Part of a small language model's weights.
Size: width 576, MLP 1536 SwiGLU, 50.2M parameters.
Architecture: RMSNorm before each block, untied embeddings.
MLP neurons of a small language model. Each row is named by its layer, matrix (gate and up: input weights) and neuron, and shows model dimensions 384-511. Each number is 128 + 32 x the weight over its row's rms, rounded and kept within 0 to 255. Numbers have three digits each. A neuron's up and down rows have the sign that makes its largest values positive.
After each neuron's rows, "fires after" lists the tokens most often just before its 100 highest values on Wikipedia text that the model never trained on; "fires on" lists the tokens most often at its 100 highest values on Wikipedia text that the model never trained on.

L6.gate131:111155106183122090130107098156164088042118129177145154171115119092127216078132105079151157065168102136116166099164139098187125143144141165055132127138142102125120150124182098124152085094152146148140114111154155133141148127104128113100103099132093126106174136075121088119136095125178143110163121129124137124158164156119116103144098130169096101185113136149065080137126118121154190055093
L6.up131:137210149106100088166123142134123121117169108077148101144105074138126186088049148090173132159203140162090159143192135121139107118194110204097115163113112082135110076122091112187166149138154160145111125090112118138161110208108100130112111108122179179140070160124152161138174178143158129096165121107105111089113082130069132155131141158170102099125142110100089131107168098179081161145106
fires after: "at ", "\n\n", "At ", ", "
fires on: "the ", "at ", "==", "== ", "=== "

L5.gate152:105125178124094092088145108115107155132179162094081116139141124091137137083134142139133181136097236163110147129114115121144117119140101168145122124151098164112102145135107137150118110064168126105147098132056127130173101150183155106107208115140175096110160084064158158124073081044089205122167142143134153173123087142148150112157106128193144093146115125115073092094145122156123135158112
L5.up152:127149140050142099132060191153197097133147127165094126164122150167116053165122156151192134087149191115112139165161066153111157115149161132142113160230157117065118125166187104104117170087123073160168199143126126137144171103139114121145177136142103118129207075120101123125125157105131198141143126147139135100156039125056224159091056081143087081137185148157118114091115131122137137143128
fires after: "202", "'", "199", "–", "201"
fires on: "3", "s ", "202", "the ", "her ", "his "

L6.gate417:100110190133133099098103063108081181139147118082146175116147170153103131192074136178076147130123113090124097113127119068090197145141122114104148143128070121187135064159181168147127120164100160130130151164151069159113108122126147158174237094145120082140123102143116138125077065129118082134148076114095129116176111129173094133136121084196124111124109146033142156097111101158163122129156
L6.up417:111202156125115114107095114141104137118116116089072187114097147080176155142106079155170198084099099125161055117146113181137152141166138107141119109138103123104147126153114104153138186184079040091135131181097112135124145099126177123192129078111177158111119111131133096159177132145117159117078101172135092181166116137087163121063165174153102161130141102172157127129153096113123051097128
fires after: "| ", ",", ", ", ": ", "/", "("
fires on: "3", "4", "5", "6", "2", "7"

L6.gate600:140157140111071147156113124179149152149112070101182165133164101097116245120114136176124126119137084161108099129076156146107140100079155075123152143139133100162138082116155166075181131123093149157150155114087185135098143115133125113110146136112117090095107141066142125099144122171107086164147101113049171115114210126145134153169152103139152086069130075153141126159144153156089119126150
L6.up600:122208125174090111060139132089170099143139091129112111095176129180152125119135168116136134095129102139144103126144094082087139109065138120149172067152100089111179151096117168097176136101152116169158116128100174096116090096133124125165112138143131121149116111105118088126137166099103073136171095130090086165120209096124096147110156170182139144145158117063176136106090167139171123115154
fires after: "(", ", ", "in ", "| "
fires on: "201", "200", "192", "198", "199", "193"

L6.gate1075:176145074091132186088090111093129132128170088159135137101096131155167158165097090140105133192153124133149150125101128112123168144100116187116122153122120147107114136101140135091118143142135092100077113102161106139065124144145150133106108154167104140150148117140124042072148088157117108156124150141111144095139083100095127149125144115151127117141152162130178176102083151109169159108092
L6.up1075:143187160135119164095150108168136066129107097173138149134095112152137143100192161151147093124078134196091101099161100115121206132104166142118117089128046087120192132100109127151118185138195190118094149106139148168165158105114080105120149151156062158083148222111128056124069137187079109102170148131143104091080170123150134144062150186187193102162132099110155162061138131110108143129132
fires after: "|", "\n", "| "
fires on: "\n", "| ", "–", "\n\n"

L7.gate1347:065137126141093094110085164148079076136068127153112114118120075146132133163155099123089157153093066147049066124211168107133155134154200107105131172155102122181114125087138151098169135074186128141112150125070112174166172105083084144114179134072096106151139129106123077095074144116174097076114138175143139175157148158116137157125168110133122141087139115067072116113164092108163119163106
L7.up1347:099179150119130120142126134177036148066154061136096110139186097200207149215123182128142151133103143109165080093106163111101140156106139073182162125109055153123127114073122129108126146166098174143130134144119085100088110095139138162054108104120187166138138132134087172181134156131095179160186104122137085090087120064145110194121098127159078135180135125123114126109064046109145079139093
fires after: "202", "201", "200", ", "
fires on: "2", "1", "5", "4", "3"

L7.gate441:115148130177097114148147080099098151201114160126142111175150134159073146170116128081119091151117206089075173122100157138123130169093162093146075134145114100097166151101197129183125123121139167096134109124094150168096113009101132163098141150126125163051153162140135100137107074149134077149112191142096106107074142149147137119114162140089075146124137144154151121074091133068171130109103
L7.up441:114145150123136121134129108049123134166118142184137071149125099168160077105136125118099149125135131118129143125161190128183139117100179118163156116131117122155132056101177112169169166152103172126151194079165154074103114100122079132148129132137198118168128132098134136076107094149131136133089149124106172124088115111128160133126203183153161155103132141133099134098123110084135131146142
fires after: ":", "==", "===", ".", "===="
fires on: "\n\n", "\n", "| "

L6.gate828:162100110083073131116109134101184135154159106108145135138093121120165166076136088121174123117169168174097102149107188137106141076116127130169128120077128149118156118150136145098169126137159105160102099094097108115118130207187106116142094127073109151179126156159133116081156069102146121096100119109101110087141141134141097101103087104102123106104162123124138164159114112088120133130126
L6.up828:143067074070105107113076125133122063144113170120159128065089130108146159125174122161084172150133133102142120214093088164095087102175183148141136141159139103113086128109138076156164065157153097121074135080167166137138197128152144173150075167110145192164105145149110140102161162138144076213113136172069098107154079144169112125067109162179142122084137103134084180158112049196131191143125
fires after: "| ", "–"
fires on: " "

L7.gate614:087120235097137138145139100144141108083134138132097135095211139132120163100122076133159140139093134148143079193142123098158128130138069160170121150172129122165146132133118143160125181143118137120148128140135102181163172127126097161081119093112117132086172094116133126169163184188163102085098178105084082155116156128147112122073104117129127052136159161117124134103174083141130152124121
L7.up614:162115104154124074128143097116107163107122171144136147166152177121160191185119109125083090094102098136081160100112133070139212174136089170178134103095114110180102069093103147114182116134138103185071155166198119136064092163167138165150110160112142092136158133143087055152085141148123120137077183061147153142172167074075096089111116106095110124163086151105100047109197150120221163102129
fires after: "| ", "– ", "- "
fires on: "4", "2", ", ", "3", "5", "-"

L5.gate1337:164124163108105149087066194168087133109080166102126125176165138087139164173101172088099056068157137078135145154121160129191147107159121195090149111131172121139106111163141087139132131084108122133161172133148103148110089068154122176110125105156109113089163168182153169129157127121114134163066122121107128161184101089110099112079051093176162113151096114117151176154113103115202163104150
L5.up1337:216171187119105143157070086110125108099129126135116174088106140172138155140109132106071104077189181093110115103101148093103133129129108102161127161159161082137149129119135134078107162119112164118133120147117129162142106121152095120137179137126076107147163162133139197093123144155138061116085168157112145147138106140131162117105067120146105089073103136193128181171189113121186079148126
fires after: ".", ").", "|", "==", ")"
fires on: "\n\n", "\n"

L5.gate115:071167151096197140160095095140210130084127124147143091112188144129146135152136092139073092141127156076144132096137148163168142089111067121158141161139096144117098096148194131123106103096104089128178097136137141144113155125111116147137085085128129115070157081141130125111050068109127107179106160153205101067170136072163081115133095122124165088093123106124100145085081159151127111120081
L5.up115:163131110116090138131109100145125111122123119116160132108147086070120150200138128104167089150166161123110163128125100113135167087154177133139164178105109159107156159088165093133150056122139137095147131118127216146104192047166178173186092152116099124083100112122122159146209190129107139182170161164190162151121151146146127187081142084104188082168150133095101105130121099098122199122170
fires after: ", ", "in ", "on ", "to ", "On ", "— "
fires on: "the ", "in ", "for ", "| "

L5.gate155:140116074091115115143117108096127120135091087116179114115107120065157151092162073175156092127145167117187196204143182079067158116117124132086087104119125156102120139154192109096197142137087144075142193108110185104124175171139125109169130143095153137130122123118118159139130175139102120089138102148177114065133085128194122127082088158099110088133086156169107108101186158100065078112172
L5.up155:166169142146166146129121123156097136127137165095127156067144094131120142108102132084146160060193161120148174115196050126151187150153141144101074099159205130098102125178144115075183080066121186092073161090138119153140111192144094119097160087080148146102170121051140112138129147131127113110170121171123172117154137161109107089096091169119110096109134129217155127094114110087111073114152
fires after: "as ", "0", "– "
fires on: "a ", "–"

L6.gate7:075072169159164090120116126113133113133110149152139134091069119155112093179122141115109134187168163122126070202045090104165148077122107114123116111109105124125160160151118131140051054120154129057117096097130139144179091153139128158134093110085205163084120084113160169142157156114157133122120166125124138121157090173118092060164128108121062182135137130099204080111095078172081145160140
L6.up7:091085140175117142147101131157162134123160185149171165091106096186124101132132105121121105176112159085041169166093125144119107142123108128091112131175074114063158177148160119091100116149160133073094184156126165179090129132173142144117116143127082124122096125136125144158131180105149123095135143093122072130134114167142084131189085141155111130167152143119156115111120137158127138110122
fires after: "| ", "- ", ", ", "in ", "(", "–"
fires on: "200", "199", "202", "201", "198", "–"

L5.gate558:116129183168106117138119121044127165112163158122172097095170105110102054122118120149149104123115152127108139137155120070112144139113133073081123130113138089147124161111106185079075086130170184169118076133116136179115080162114175115166134121130085129221146116076134061107133147130111080079164127079097131110144114105185133093155157163130127117084078149133099147139190144109128186134124
L5.up558:171122129146102111094129073085145137126137030134154181114104138130076130147125119137170069079160114131156153132111093124137095189114137155148103091140171125119086148099141098159155131118151128102159159152133145144076132117175135126194106144156138128229159088095131056127127067106143130120106077137096145125084054156088158062089151110140135101077171173102145086137108128111151183115129
fires after: "at ", "==", "At ", "the ", "===", "). "
fires on: "the ", "\n\n", "\n", "). ", "\"", ". "

L5.gate1469:121157159131108102104130094163130027113150081097112173119100109138105147099149046123161179123086124110167056103121087134139195129128060158121186142067154125130168123139101093151176177104113055122106093078093139136118092135172145119103139158116091107163091079093198147137100101079155133095154133149160136191110100077127096106106105158119123136091100112127091101156154122128141157149098
L5.up1469:110118101088100096107107119143103142128171127113104156068092177093054171130154081155139094094123117172163123128140106117126139116117112111179127138074118141145153132170090130106140121115163009169164151167091099140090091113167168159113112172069145161184115137140080106163111148104139164129142134095111153122107112122153143135151134167085095139163103034120150105075127085151135211140134
fires after: "'", ". ", "and "
fires on: "s ", "his ", "His ", "her "

L7.gate1189:059066112095127133074139187068104172108166140048089105088144120179102142158110167123110098143115154150142131143146089138121162140122146114164081137099109103151107128134088138119122110132068151167154098104127187141127159138168120116087129179097125122197110143116120120108100158091077083086126108137125123098133140147163186193107135147167185110078117118066072175129114210156139110144133
L7.up1189:149107136117185186081131115112110123187080169060072217144120120129088128145155108183124169171163140105170150096140101152131187171132120080108148130040132097132156148139172204077169026152101154080200163106131165105177109119153119137119142190135124135188132158098124121114152134141132127092159165117136139161125145150126124163099130159137224116132163116081085156137101119091154123135127
fires after: "(", "in ", ", "
fires on: ".", "200", "192", "201", "191", "197"

L5.gate710:102138091139136086137148163146104180172148134149072157091144122159106134164143143083134160075077146132139179096123096053138119088149136111150152175165093109130127151170131112077130162110123180179102155136145103134119168201113122124061154087182120142116131103182143139187097120114106123137088088159167142158151135226121129161129122166116141113094127117131160150081147153167111163142107
L5.up710:135122144117105155180173126140081163112084106204137171134127097120139088172092117143113162208096076086106166167127105121139098065120138081131151137117133122100166135098091078117098135109121148176168127077126255177181164127081157115144121079128128128096162101162133216141123083136088138147117153137143177090114157109138184119084095134123102129075117095178133093078069113103138065107120
fires after: ".", ")"
fires on: "\n\n", "\n"

L5.gate852:136154140156156131110140166097100092180113067109155115109151166132093109177097095115112138106141150146135144149109187082144070179168093097176125130188151096145119176131159133148114153183136148093189079116121169142141182070147107190049119168139116194141115138133160060150126145130110159189084143145134135166128120097142130189178162102134140148109098099171110107173101138107121162114090
L5.up852:126146116092118138092067097144089118206158115098167134105130108111093166163094106150167091114147113121144084120114118161108124174138113119152093193110114150169082139162154109115110175149147126089145073164189159133112180092176142131136112131144082130111090139186177110075116142083136153086117115079124160117181106129119121127120174149172181108115141182129135112112169130136177171113140
fires after: "in ", "In "
fires on: "the ", "el", "197", "in ", "200", "its "

L5.gate1094:125183153137158156155124117111092231133120141133147153094054158128127134165139158160124085138175142127151156134046146183090098077130122107114159092136140117085155108135165077174181107117132144115185194159153130138156117123156137135121087160114093135166070115128095101151135067127184130173114110148095117137112131129163139185146155145173175102114146149120046119056088122108130164149143
L5.up1094:134162139088143150115128163082095155133145170121184100143141136160139127103114151131097153139097167179124093146113071089128132158173136093107182181141092114140149110154118121111144124140166126162164162146129101132152109092139128175114095109139086116121197150134108092116124191112071162128169190159146165142125167205140130101138167188129106192155053150148098081068109144151114173121101
fires after: "===", "====", "\n", "="
fires on: "\n\n", "\n", "- "